From a checkpoint of a small transformer trained on Wikipedia: 23.4M parameters, a variant of Adam for these matrices.
MLP neurons of a small language model. Each row is named by its layer, matrix (up: input weights; down: output weights) and neuron, and shows model dimensions 0-127. Each number is 128 + 32 x the weight over its row's rms, rounded and kept within 0 to 255. Numbers have three digits each.
After each neuron's rows, "fires in" lists the words (lower case) most often at its 100 highest values on Wikipedia text that the model never trained on.

L6.up373:130104118118115110113123094093165084115170174182179208132137084133134103210132211178159141126216169072100135128074084086090131111128115182122140095134179129121144168108157137086185138160150126091180116154135154153185111130142161168126129123150091139050121140105126129193102121158119110108149124153131153147176158154147122105113145106171127075133128129149170132137142119151181062120107
L6.down373:144138146091134122138079084134127099097099128168134069111179134107150120137133126103098136122180100078132113125126167123139115059113149125163137141143152144089117123149106161118080163178130106075174129160125116118011194133116124111122088119092107148141162097097118107190134089125105123117110144104117109115160192122162172187124141109141135100141164138194149154170136185131140117151106
fires in: "or", "the", "their", "those", "its"

L3.up735:106121154103120102168178126077081203164126117097110151185152091155181071089119158218183158092084151112080078154149151115122150131131163162121167162134160141101109122129074152142125177121096131093116149166101110097153108110144146127107075103174126137130153184111049100093114150115160157116192123178136146167149160141113088131142161132124095110091087138143117123119134159099063175075123
L3.down735:123142148157090145204145134125165170175139129139156118141073089172177088094129141113156175123148090190132039127151101107158189124187116150117111098115101148122067141079125096125148184166172119117140065141155106164173121138163150118131182153114139103154177163089168155087128111068142135105107096111131112204137119062110039170077139081142099104118083111140114159127175076117118149126175
fires in: "term", "film", "movie", "video", "word"

L3.up472:133147127144124121134156144148088109169122127148079163140146198127120135106153138094193123108083113131086154059069189182134182107111131145112136154088084121130184127165134116133066128106062113093152163132138131119216159188123143095140092135159164161141105083142066142142132154151118153119151135187067087152114166104110095116123069115212147135131145153123147146092143197144082203108124
L3.down472:104110125136108208123126140135152172161133090105132110169111108088107088131109123137167131155125055076152191128114141085117150115100104078215100089204112169122125093123150135141095135144176136146118161192093129151160100124104159153153161133163144101170105122201068148154075153125103192105126146110033085174066159115166090197118166117181126101123150161135144155142087153106166152134133
fires in: "made", "led", "make", "leading", "started", "9"

L3.up518:145175100118121089149072114045131133144158152103163058155151107118210156155169137159141169115081121061144095185121079123089172132113125057157195131090094118104179074138202094143143144121075117110099117191111102102111125114162103132142133123100067078114179080180125143156158140147190141110105110117131169114094051145143107125179128132126163087139158089177088149105128151144095141156155
L3.down518:125102099145150084106105120096097180097110103069129078147164116148149023105166122124160061202082110131117091133119097083131134097080076172152095176145125099107139116123160127142120134159148095147164098161098076098139116139146097107174099139131125153099117143133123184084097105097134120089134163109160133121103166137176148134127103088158105164102123118153118107092121070137144128133150
fires in: "s", "its"

L5.up1054:125091157171134127148104133119112124128165147183142129122191108199098089155073124097122174181084130175190190151137198147115156096125097143146110136044086123101122119119084183124112130114129146210170137154180107146115138114115129096122066124151079102115086095139100135132121146130139101112146120136145137170185110147111192109146095125167136141092041123172124142154156112091079082188107
L5.down1054:130090223122122120167085148081088113118147157192158108130149148165096106143183123187069143113129044130135151145132137130077145096102158116091134134070082113058108110096126131141072135135119172141119142113212152141055104151057083125104125110111123107083118126131088179173115051148161096131071135065113128123121105143126118129148108116163156141135120166165150168153211117042112152132125
fires in: "became", "become", "change", "becoming", "develop"

L3.up381:093167135194137104178093135106115151167142120158073167150137114133105161181112132164152131121113107180077074131062132152111155141111182174153106195086098180100146194128102149132067102145105076043119112139131138109172130145119164099101114125206111175130117089185103101092074117126121124102096202134110127160140113125128130154078091110103187150102119112173198181120080129137115076097077
L3.down381:128170142092131111118072107114179135163084152133172093138188119073133130171064103168141130093184146065145127116140074118083100108160093135101102121157211149112161118132139083193145183130150081146141122146167089119099153104087137137065137129114212178160123128159094129130114162140061078114076117113152155163123144166154166146113128098119137114100116072150119102123042067158119166116137
fires in: "other", "leading", "mass", "directed"

L4.up935:109177144132100122133100106072118099176139108162157132167126136181142135141083136137159104151202147126155034184085097089104194152178149130175180136129113164133192155176140112051143107123120197150124184164116162102109066094093095146045071145133058195184195152117172138151131161156198081118094160148136123176121147125120113109111182127088102157139161102146145129116107121168109178166114
L4.down935:129133135145149108172133148097123103135150121162181123127179110168147066097088088137098121143145132099129150087080118037084144124138105163188129132178167115074108123145133099154157116141127094170122113107097161103102140159073091130137158094169159102148152108114122133132173127169109116122145144170177111181108106136201101116099108115141145136158106093116155142127121113191155089166161
fires in: "the", "in", "at", "an", "for"

L3.up1519:110135123176162153118174155077120131094076079159129111136142109121110120132157106115120130133085086103151180115113188132126121091131135118105094163116125128074174146165101147136122100122129082113132169216084130098108109125123115110057169123112168142110082160106072197178129106186141138101143161119072161159117098131155139154104121153085129166155158159110091142163130146142142165137082
L3.down1519:149190133186111126104172147151123136092115065126120115112073147069077113089112145097125069100125153055160106119121188228101104131089134127104103131103142077096131141134104096095104113148104130063095135121078113181098136183158187157158117134132103128173147145106071116177126109093115125075131140094099115157082134077214105156165116145140177140125103152077123105104121110110110144118140
fires in: "no", "uttarakhand"

L3.up22:115142128147110050116078134164087124087130097109093138164180131147147109168117144115146128141101126165083107146165171142147184134105153145135109166035114192160130128149087127139134164121108158132122161115125124087151120147153089118105045123139144178039181089181101155131110116171159075099085100114092155142162078094069146145093122143171190172178147192122135188146114191133107142093131
L3.down22:133124163138092155141142211103088126116137108182151100121127133127104059124153143136065147106092130127111091120169140113098175145114190180111127156105135082163169148162175110097106118111133104128202145130184113102047158134207086182169111118146109170103177102125124151114087092131171083074111137104126140099193141128136178106051113150135083116074112134140147129103118063189103162155150
fires in: "became", "than", "left"

L5.up1439:123200113187131096178153153104172151138145156156148084191168191176123118130127105141155155101132102097126072127136150132117189159177128151069172154137093135142134130141187104125155109127159169191113161139114148109137093070157065090079106113131066137095136128121152118177123107136161102114093183178095155117118113172107160095133153084162115098138138076111117074098116151135091163067151
L5.down1439:121095168128156092138168113116068097109142137066129196133125159060123148089119122158129123119164140129103153048053146107084177068112153126171154092143126145125128086101088148150109128118162151112158102114082118057065142138129131156152128120238174072074092118113124125113120093119133122145109101138132153210143079129090170168139138164091184136187142171142124180171217091141182096130106
fires in: "he", "his", "a", "the", "at", "in"

L3.up1171:118164099140113171155130111090157136055166149114196153127157147140160123155130142130159150137126143106151128103050093120146099203113130127079194081097106114131202119170154156147102118122144139154141095162087140127170184144166103115124109097138070087120168092143144126139141189181160121129128059138162108117176113138145096157205124173179129122113128097126175149107108096081148103174144
L3.down1171:130155118167113104142159112100138068105123129144080116157132129115080093130171104137108122143114129115145140124109075131150110105102128124156127192112133134106102126104127128138167138202128097145112083117053091146197149130136099131127182133101106170130139103121129191091136143120115153041128114103181143186149142155239135084131100130108076138147153136101149171106105126142154132167147
fires in: "his", "her", "its"

L3.up743:095167103136093128127104121118123171126128142067110171135174092175167138123128196165114113176132135066155122116126138165103073171143137163141158140093069100133159145152125171163108145135117120129128134169195120058104095153062153153082120145146121160098199102161085132112130174084078052102116103159053077117121093165096136096122090106117119042114170167158117163127096120151141135156114
L3.down743:147152044079142131161144147145114115095095146062129149122074067156092116106156140176098123122126170164107101120109128144159118145091117167210129130093124091166135141106112140131132137157183145182097095135071100161141133135079152137159149147108131083169148116078161124090149130091107102000119220108055116125092183093135141140095052133078135141116136123127122139081108137128148109147170
fires in: "from", "at", "on"

L5.up621:150178120137133113165125092098125098142137171169142174157118146133177139151165118157144103165162122143160107138131132154086131138144170133117132101099102123155130138179143079085126138099112138084113124153110127145120091084153088100074126129091089177125149134098153141194098137123145112106135162162100200121146137120141134086155109071124094143124154079184144148137128111161163182137132
L5.down621:129121089137155124108145117120128180049126163169114103117146133079087156161126089142135052092232154125150189119056085207096155105096138082155137112133151115143130140069110134099102138163162148177107080093137097085090075085157169142128138144094160101102190120130097133193066148135104130148112141121163133152153127128233112088166129127059193104115127176125160183155134168138165127129082
fires in: "the", "an", "every"

L4.up471:130183142108113087180126143123141123190181096149101180158094122092130087194108136227085095106091153102148158149162119194131131119101143128173120093080087147098139104146135110144113167142082063087092090189135175109136170118140126111169098149174114128143098081167151136185222146131106140111122138092128151140078105116132084148157139069097134109160116112186123125124114094145131126074043
L4.down471:143197095139099072150134138109105123090104070145121120116102108027104145218101079181103119114116146128152149141132074122158126127146109113172073140076130091127153168187134146171121147128112131146140119119077144093110125131142158125111073140138153117123146095192140146168196137082146178105107090137085067105113146132105141151138173085135074124140106131167141218118130120131121105113115
fires in: "other", "any", "family"

L6.up868:151161145076130105141037123099080060101125142104125114146126184149151059098079108111120072128041167124086103103103096155171183136129148095140171106091116195145209159151151126065132088116075169152139179149137128111122188110109160141131118093114093092132131152105153106099169136132163200114119172138160144123135065122122168159155130122091161113163113095119149111098106158066110169109149
L6.down868:122173127179165170119125097118090081071107084101087088109148109096091089146129125151153171159178164150099174079143069174039102084121060124174192125099150136118142147115106104143186136132090156117092095078102109136134134151117117155129126111134167111152184118116130132157116112093184090097142134074132120139158206143146155144062161128132079131101140129172143112085089063131145131155155
fires in: "s", "and", "last", "whose", "as", "which"

L3.up387:124085170092136122168096154078138104058110128081112175119119138132140133201176139145126106126134156146100189124137155100037141097180155171082151108137105101115176068153149090116189214123131095078125155136139118126101188106154146136068089133136160137181096120128094116167144150194182183117137154121126099155138105084152081146172174135094167129107101159123168162151101172159128156153102
L3.down387:161077100161153129178143152127134163143115123020084116129102105129128161151126125185096122119129130208131126103134178105084140065155096134144076111147163074120085113093125113135096187136111126164102134143121090171150181091122162094129088100150197110121199083098108119127150208201138133100166152095119146129074097077164151127121139133076164168164189151138143069097080117170094123067141
fires in: "no", "did", "any", "do", "does"

L6.up1487:152109129169101109126095139098166144117128155101114167175100133114127112107151142158146126078172122169075161057114121120151190105118145148189136128102063140076086182105105149142160142147152106087101141145111143150118159098140079093119151110191144073067202097153154121163158159156098120106112164148121124151152139128112164132125115182095151135125124127136107134083072114116160144080087
L6.down1487:125112170136130110101117145114106190149164114131079172151088172142146125137155122109142137071113156118089115120132133152140132114135097116114078100126112156094151149140143105155111143182113082125127079120118088096216076164140142127120145115149138139059124096115127081144192157213129161129109097136075133179160147146105169154152165139191123141102091142155093132115105086104092102145162
fires in: "a", "american", "an", "japanese", "family", "was"

L4.up1369:106143153153158133122111115099124154127193152095134155161168120119110179123125099105121133063169189164117108123128110145136169137101127128152148074124159131121146141158126116159148160141129071097159156141116153126132105068179092083107136146154072094132174097148114162134115145180165132102137134106144162166133071095142133090110141086135185102056116051106174156156142173124123088112050
L4.down1369:152113134129172130114172101097140118078136088117167109131135132090054123165148063191156087094136139129128150136112124146186138095151142133144136146157091099100128157138129135109101104103098103156100072087136154141158143051077127157104082110117097127138143068090166191102097142114096118067186155109090102121157111110129171122098136128076139123134174118127073181102122093121102126095108
fires in: "other", "same", "those", "original", "unknown"

L4.up490:146171132159125103103140114123106119185152095184103142162167154127090125170113126155127116115083169144115099108110144162114119165154171133156146176053101146121140128166130109133106099107048058102147095148135192150115081131165114166068128124099159152136085107129047197052159123126119145108146134132157137146130093143145190114138152098110131125089173147137147135148127125158057124098116
L4.down490:132158183148111109122100099092131180140091133142102093165071185131060074123144137152167140082128143144145108131129145132110143148073172135092046123129116117129136138094150133137132084101077086136102132152103147146082115180111129130186111103116142154141090136118159184101089129114112147081070150144090071143110118176102149105144082097111101108123120099184114184120138106126103121143237
fires in: "other", "such", "both", "most"

L3.up148:139126137169123097090150082081142088180113145104105151124139115119175162064197161142127181136111103099070184176120137064064140137114129094135094160155157101185131067153094128110147109125166178086104152129163084113145126096125103067085132115131122163124153054163095158171189118157185116128137055135212117108129090098134187104094174128060101074149149090131138119092107168077191168110101
L3.down148:117120134152151149048149104131123083165133165087122203189086126120129164138221127083086073150125118154123140182155131111179089065098126085111150187171172089150187123136091130152112122123137174105094136130149118112166136092111106119152101085155122117107165070115159163146148046158149118097159099117121175173184158135127082167088163116117093148137107123100092122156116181083218157105098
fires in: "1", "one", "al"

L3.up272:088127156161094116160126126133079128113120105230073158112144094111167136165129163162106117073107180124117127101115084076088137108141136033102123185137137196136152147155159137062112102159134178099122117203067101087127119094107079170074121119159083144097207066127102150078084158108155088116124154129151123159141098087145164078117104107129117134164119107157115145128119149106166145094078
L3.down272:126142139127121086177120086143132154088137114161116044156119144140109108104137109221088155112171110155134111159115103123139140156116081093160137142138134097142163089121156174123096137187133124111119150083113137118093103104129108098128080121146135167172112146165137111154135153144142090056208129194118108156164140122173103056055111113201172136125109159153176140103101161168115191152055
fires in: "the", "a", "this"

L6.up1283:121184097161115118088086140133108152167144186128171113134113141140121103090133169164113144095167134152114182139104139086107178125120118150180110152120067140142203137127122119143105145106115086035084134144092136161092124070140111163096112128160060145100092116137159146205207141138152136131134146109159126152117056073132127125125085093090128157136138103131134122143175173184105163100122
L6.down1283:111085139196145114084115160124077088167136092075113106152123177140106116146157141150120111150119159152111153150104108114147123089110073101150126192135171133123137130111134128116117102135064155102102133141095153208124132106138095148127151139148152123132126107075193127203138124148133116101129155141091121201150140097198154125139111111129133114138183074141046104138133096124116133091089
fires in: "many", "several", "some", "no", "other", "numerous"

L6.up50:091104116126145116158131126159110117158190153106123148106134137136129146122141123172095109117125100151109141045089071136138091083117184092140158114105190168193109121139083196179187122149121170136122121136076129122091120123141109106166169111174181106055089088183143151151126153095113099092116102101140132090135088109117148158157143197091136141162152143112146146091062064134111111096100
L6.down50:142099154151141115106109114156134135118147141104115105163152136111156083099132164095061127118107107149177149137170122109137120064179108133182087102049128166109114167132142128118173135188130117064106143105148090090123082122109090150127130130116103152106188070181154092110193139137141173150142058106089131103102150080110222210190117114158085140161066102150127180118052035115132139119151
fires in: "which", "who", "a"

L5.up47:163121101070059099168138155112141125169168142105110116163181125100202093203153102150116103103139142123132118164098103120141106106143193150067148157115106182144139180182146097077081130053099138153144166131101111094180106149147103128179128152105057169152131060116135073182121144106111138110124079114157110197109182071114125142168146172155118122141155125128088106177133133159146124113113
L5.down47:137117119157058089141104116169125123112147110092131157151107184058168077171100158065162109164156177106133117084156135118093178141133141124132171161112099172141129113137179086178128164155114138154166168080144184151161120147132175123133163101115123119175114133169134079154136154170087139117131128138126138116147101156134134087176102130147144132133135096155062145146164061122151098119123
fires in: "000", "million", "democratic", "500"

L3.up131:134095102132143143166087083180067125103104131198097166142075113111110078154166105135136133110108169101095144113091092092082183141122129142153121105104141185122145110154169187052130101147161121104218162177073162083143154129169106165126133131127054120062113125193142136122116117192191128132105127124118160141143081089130125080146129165145111139125084100124101174111155154197098136122128
L3.down131:124131144122165116210112080150144107087162055167043096116106148163111032109123051097103149078151091194114193177056147087141137137145148118118158134128120105119156139158180153110083134169092133173231146123121117140162100150126118155076171150138120150139163077164116099146083094108165169107117120149121124100115140139066149093084109118170118110142081125139156163146139144084096167098204
fires in: "the", "a", "s", "every", "or", "algebras"

L6.up1105:117110088064101073155129094105122126097164171094133110124082109092106134098066172170192133089116151154064124127083176127139090149099126121062161153115136179177147081162096157172108066112143150167086124122091130110149135094131113077175123075205137162099116138061072165111143168067138113104095104145158138143178107135129151135128152116143139150096150087109121106112095138198112142226133
L6.down1105:127086214128167098088188071168180205109088092135097112090137126094171167164152151075076072170171086102187077184119079128071110133094120120163221102146108137111142105100113164153144124127111146091141142151096166089100146116115112139152146155152112112078182120134124172142146094109152098077168165144087114128120179142109066090094098101135139107147093094108115106192097024115132152077123
fires in: "which", "who", "it", "he", "and"

L3.up172:105071089155094142156144085080111099108117178130154143170137062182126058122097101158198140151087202149133121120088093070168199152164154104118123113126060108134154156171150155083126123132090141160124135150153169104139167106113129156115097115130038082059098115195101176168110148120104161124136199163116147147175125088140197109126112156102101115170133134184138163096092156116158143155081
L3.down172:129123076127147082123178117102112031087088108143095119158107144136139138068106112160123121125173157147173110099137081150221188151123085105106097151165103103089171095105144143088199154165133152150113090095141122115149102078137096124116166137161043116136190156166132177065139098122109167092142123137156149145130081103170122103118074160097081124165109143143155166112092102092193170138134
fires in: "a"

L5.up1402:092164176177123135068172133134085168128128130070106123142127150147085176166082098071056128098154126139149115170119150168123119084181157128096172078119141120151087100156080164117153173055135116153161130118109143148090112096130127136157084140149058126140166176118108145149123114169111138097129147094207041075113179131126094063099140142151106156178111162124135098118159088099097118159077
L5.down1402:130112127124115147086139085111083119127115097102076136120146171135097144183088118176135120124052130158164204137085102150139169153145142113085137100128093133109126152120140164139136078112100148178135134085182153158049136108078046194157114131163072082158163145137120138107113141170090140082109162101139093117147173135122125083142206164141140126180134155167177097146099094115137135130086
fires in: "following", "same", "into", "through", "below"

L3.up1032:084184087122139121179092163115148112082138145143115108167150136112122081162127086094139164113132198082155141142131101077169091083113125119148169104089102154129111112192143148139170082110072044134104159208140098120169127126173130123125093128087132132090138075138128151074145140137170109100117147117116123141156064072157104112198116204155094100108136106138146177140163142154097125137129
L3.down1032:152059138188124132114129137129187136118104126140118120092136131178114086105122138115153105140105129125150169158121139153091126106076118160194098142088112154103111170077118060166134123197117124148198109115079105132164103154112123105123036139134141133075164142101067149108135101099108091078171153112111159158079145084163109176109113105135145148111159122110102140083142084155108138100111
fires in: "would", "no", "any", "might", "their"

L5.up1277:087192148135139126158103100079057125152109127129149101164146165194207108116182138167118162129139123117145071122126092111116109126105115092060104079165103159160170057145139129125116116140185129191126151116103103123168133123143163099137075118125151099105204152183204182162104115167136105114159077124220116143079137081141071150159159130055143179125168076130140121170132179119152138157096
L5.down1277:146131124177124094103063149091082160119162159110096158157139106134139038137154155129142078150096132093098076113131092192175127109132133124105111117095104087116154187130123101142103142114124131140153099156072063146139106131180168103162136149117155174110200117116108164142126122110117122099100052106200135140165173159181119118125167124194189146154136147126118141090144113108109151140128
fires in: "its", "his", "her"

L4.up238:128137130192139048149149084129112119127133114128116138147136156087100189146090117132143110082148153133093145155116134202116073089165173142135181094093141118147214197086182182121107148074113124148146105131120194131144141141138106136117158164113149097159095115116110134150121174127137143081153144152197125116139149159113174098147151115131170116117052108143130091133154120151123071157128
L4.down238:129132125172107102125163137126140116173111147081114143119173172123072139125153046130210163114072149083119131139080138163155094093066139132135147094089086158096165142074174136210123085082096116157116131133144110083143119103134162190083110121134092143139131101090122106149103137111058164142141177128126183099096168097096118140172148126125109121154117164106118180133140133170153078054122
fires in: "such", "same", "these", "following"

L5.up327:148164132115124056175082113117108083083137131152131151159082110104145171122034061103113188169102091152155154087157094105127123075133137156167144113094139119117117098173152201120152120147069127076086154142117122086167113120086112115100143110180110082128096144151118103161097167131202115124119167186109154079081121078142127169077125189142122090167172119159154183089126164145138153045116
L5.down327:111120108152141116150165056130084139095150055152124137195125178129114184091059104049090144123088133147149145099145084114150116077110089147152178146139219148178082141139161089137155129132147120104133146132126144084149109068104068156165143104155144162194154113129159135160151170150134121068119108184102173141121088114207088156080107154153162124098171192154163098099148140099165177112186
fires in: "first", "last"

L4.up40:136112136167112114141077126089128098135117169083170102122088102115189044151150116139132155157128172097124181197139163115126118125137121095146130111131107094097170092173122129115164158126107154059156140129136127131125140077110164079142055131149119105136162148118072200199173158161112127135130126110157160151095117066136152104177119157090157095111089223087073082111134175128141142103139
L4.down40:154119164167106146163134181133141094085105114094198148155084138106099094154092132149096109108137180142158154128150138158080120074089138112156087109133105062112111177174076118126099162223082125108111133100127143195084125109114196134130113106158155147138161122093058159176150135094075124131137085113174178137123076074228169124149134149102222142114135199081078044122167142113063134074130
fires in: "no", "any"

L4.up1115:125180206156134135149099104085105108084139127174169110127131116106197139125161085223083087149158123109138068161168074167110088182128168060128131176134153083147187189173114103098142106119107116143158146163120204081153104074154108153107138179145088135132140146143150142102089160126191064134153160123101158150129148163127127155140198104101132105084114092154106122124146190135115175143125
L4.down1115:125116138117169065152076094073167111116123090159165109143189142151119073094131093132122122116201136131161101148120179117070136162124125184114125138150155094142202153173156112108089102126208102140138106123119109105138088115112127138119197134094091126129179113169083153141118086154146113116126151161137119149165132163127161130162085141111182117073072152156136110099115132117147151115136
fires in: "the", "whose"

L5.up710:148138105112136148125110089094105146121151140179145122150127121074157145132118170193138205096164193104113169183189111156140121135130176067149121144115103139151133141179144095172112156113115173145114156134134109130128156124140123153141082086175058059145157090152147111170099119091130147097139151116147180079111089141141086130108203137091180153084126073183155120088120161133110150094113
L5.down710:135127141135185091131080142119162163140115136087158147116145130103123120180136136224133093130134119100116084092137116131081086085129133129132133140220081087075127105064179145133130071111145129106159167096090140087100159137177129174172074112160190131148132143151145114177128114095081170104116168142101167087153098113113108119160142132096147110095148128103110161134133085152105138137129
fires in: "and", "other", "first", "while", "one", "another"

L4.up655:104170156159100100139131100136173105135106126110126198116182141170156164147128100158108125096128183118173125177092083088120108197197174130098134084125192114141125106144091150077117157118086144151138125128092168117175145099130070193116086115101095123141116120182140148147123116182138145139138095088201116141118154113132074093120080078097109088108125131158123146151100146111128150166105
L4.down655:140075135081136091153107169153136166117109089154062166095152105101086101074196103127134137105188124158165110101150099157153143168165081116111083147121115046120130154154140145078136207161133126159160156131097152076155108127122102127095087187094079168128136157131140129138170087104129145124141128171199108121123070141099143107134086078049110113163088143115071149081114138110144155122128
fires in: "the", "a"

L3.up753:120103126128126172113127122130098132167108146140056211130160084168162132094142155142139132090109095175097096097135194090089101076160145149117148151145143128093132088156107133106126167163150111111069069127164150117168131138126079124161080129181171133111115139119135105098157129142103131111123137125173115106094098105129133126087136127138117127139163167091164115168159142195174189107092
L3.down753:138148125124107176054146121119126139097108162140128111137129120131156165147169124101102154075106084155135119143144163075147128112201153136098144161173135100194117147063150102100112139095177121123114104091184077082110123109146140129193139101132085196148121104142192126107154051188165090060134096159123143138130181087161096083092155155132104155085100133142112129113121072132219132137104
fires in: "out", "one", "example", "1"

L3.up924:101150133141115174153142095068140092142146119089132166139134114116122084166155106183150134111071212159109086107092187130093149123139149150117101111046117185121152181123105076110150188105162116111150132152167094087115162153137098120126113104143123116133166182124125119088166109134160157118147131135197163100146083130096102094137111109136107113130101194135122131156190152094098081139141
L3.down924:144115166136085134200151069138159123150125145177158127148108123175131134071117167066123074234152109155105028134075125132074080126143089128098066100155174155105143071115112105142134122082181127143155124144154072134152128147148134133154180124131107159079108171172052139082130157097157160093134148196137101070191140144166139080105117104126111108116160140153138100148180105124135117167155
fires in: "name", "called", "term", "word"

L6.up349:117136175095098072146140062122145114181122133097086120160150146123136107160142128159152117157126123171112136119078109080133108119145178089064160074099088096149154134149140184098142167041107136095114111154101114126160170107163094109107070122170167147137108075179156108116206157079143158089123140101156089155108165167134164150167153104037141115173159114117077163162122101104110086108068
L6.down349:150112059116116184113115100162150070114152125162082145124092141158131156106146152073104177129122133072215128050155171063142122099161098133129150175123135090094072150138093096177159186133104150149182100077159124125171132086158172139121107147172181109141133094126145147171139125128131113088163149144142174163115167144130116152145065110133100149151140143077128179037141102121123118100138
fires in: "the", "a", "s", "its", "with", "their"

L3.up36:130103081090105125135121149159133146141101138111214183112062191194134074135155150144172197129122140088080154073111160169117124122117140114155167073126097088132160102130136116173138156139142183135149167144133178106167170159113174159153121132164134088056152093171170093153144156143137096140134135203093167124091131075134134120140093164170162143140157187153112076102124123146118132111130
L3.down36:159119082141148110160118213144134108110117160166147137164145124121080079130108119130158162128129145115095102106130109130150150139050023137218138155167118138103108117133111130192153131139146130104077118104104091139158127146135120154138133145132123135152138133094137157132147145125071090057110109149121131146110102114150149038154142134158091140141147151090110152040117123143100109176141
fires in: "in", "at", "of", "on", "to"

L3.up1329:127169131117122100120086083094175165159100116151162113097131167109111144142127151131110154055185139153091126134120127136142150145191163064128189064137171138045124125108138139130127121093184151194143123143090162130130173079100098111113100128146087100088162068118143141175098143143107097115185121126159101119158084169140133107141188177136141122076130135132065101098140185098191141149082
L3.down1329:110128143093134086091145189098133191144120080092109183159132149147071171155156099117171114084129121148145216127146149149100151142129122110118144132113132141107115159134126147115110077092148108155125112077067131103111181114000120187141114104125120089137180104102103160113090097146092178051137167124139125089130120146102170156116147144119108111176177131086099121102100116107149144098085
fires in: "this", "following", "next", "same", "that", "further"

L4.up870:146141116105111110084148090128151066115091167090157100167131137107142145110120135113121138176107171166110100128177071066114097061139182117129117126124160135127088130135186169131120122099104112154055111137153132108183112110089123051076105102134097102056141070178105179168125193156216080094163139159114101087137113104128125133130126182094108158138126118138099170127175134097144122084105
L4.down870:134119139103136130078158060095107100133123107142119134154134185147092162156136206087131139134092081128150146161135095098120157106138172164163121153097213147157109108185140106161118090145156145116110134084134167088162103138102093128153143143114115154131145087181129119154073125109129126076142114149119164110125116088161114116120150093175143098105114188174114107100128166106120130081201
fires in: "first", "third", "next"

L4.up440:073149139161111021120105144170119129098174182181125144128095133118122146116092152075119134101121108138097147114102177133126120103145128138084142127156096117194115136111146164124199152103146091093163156097126116163124159146107157129173103142147124198157109080123117162172105164164152076131120123137127087148182137139108154132091082139148187143136067087142151148142189089116168118092072
L4.down440:126119124154119176092114169165085155056163188165176146114108131143131119130121111146136192109116098099124149128129120170087172117063149132082190142112131127219109173158095115131138150109127121128155115054141123039078116150127161120154116121127132131169152057053182165111103117189136128104048135100093124155139135126109115106157134116103151121141155178118128173153121135144080147145137
fires in: "left", "right", "old", "leaves", "back", "middle"

L5.up1523:148176117050110108121078126107100148148157200128091094148191213074144107151126104160177143146138077088144116141121121144153100125186175173143140113101150132184141230166158124086109115071096169123123130160156153132140130092121172136148124131095155139123149138100142094219116149103077144102087123145124174151136153118070143144093091120138164140131082157176136176171145127129188104138081
L5.down1523:123152123125130081224066138164095103126097130103120164149113186063101093102118150142159132139113151101163139152153131111121107126124108166139179135129112178142142129111140133151093159170083149085173168123123144138159088084143148133124172125116102106173090143183150084180096175144111159052148163130123161172100103096146151140081150179149179140190083114091108125141118101148111085140102
fires in: "000", "million", "500", "1000", "hundreds"

L4.up1045:148138164138131108176158112127141100123114096162148166153124126100087134129171084105155152106149133124099113153118131114085120108211144162107162165109098150125113074166121165081117133101153156155167187156120149100158159101080128148101112073153105096125163093118111130163134138080104148093133101131097151131135160157100084163132102098111162146091138090144075177115117063147145041099109
L4.down1045:156132146120174100109149116105145175129102131139073109185112112111121091125134090136109088101031131133126170132145086158100173121083153153099144199164056034151118139171126138138113141106169171088120135075132078174100138191109123115114143139131072161079205141058103065157132112132121124097166083070125133181120167091125107082129126151137135113138133123122109103161116096120149171138123
fires in: "town", "building", "city", "club", "company", "tournament"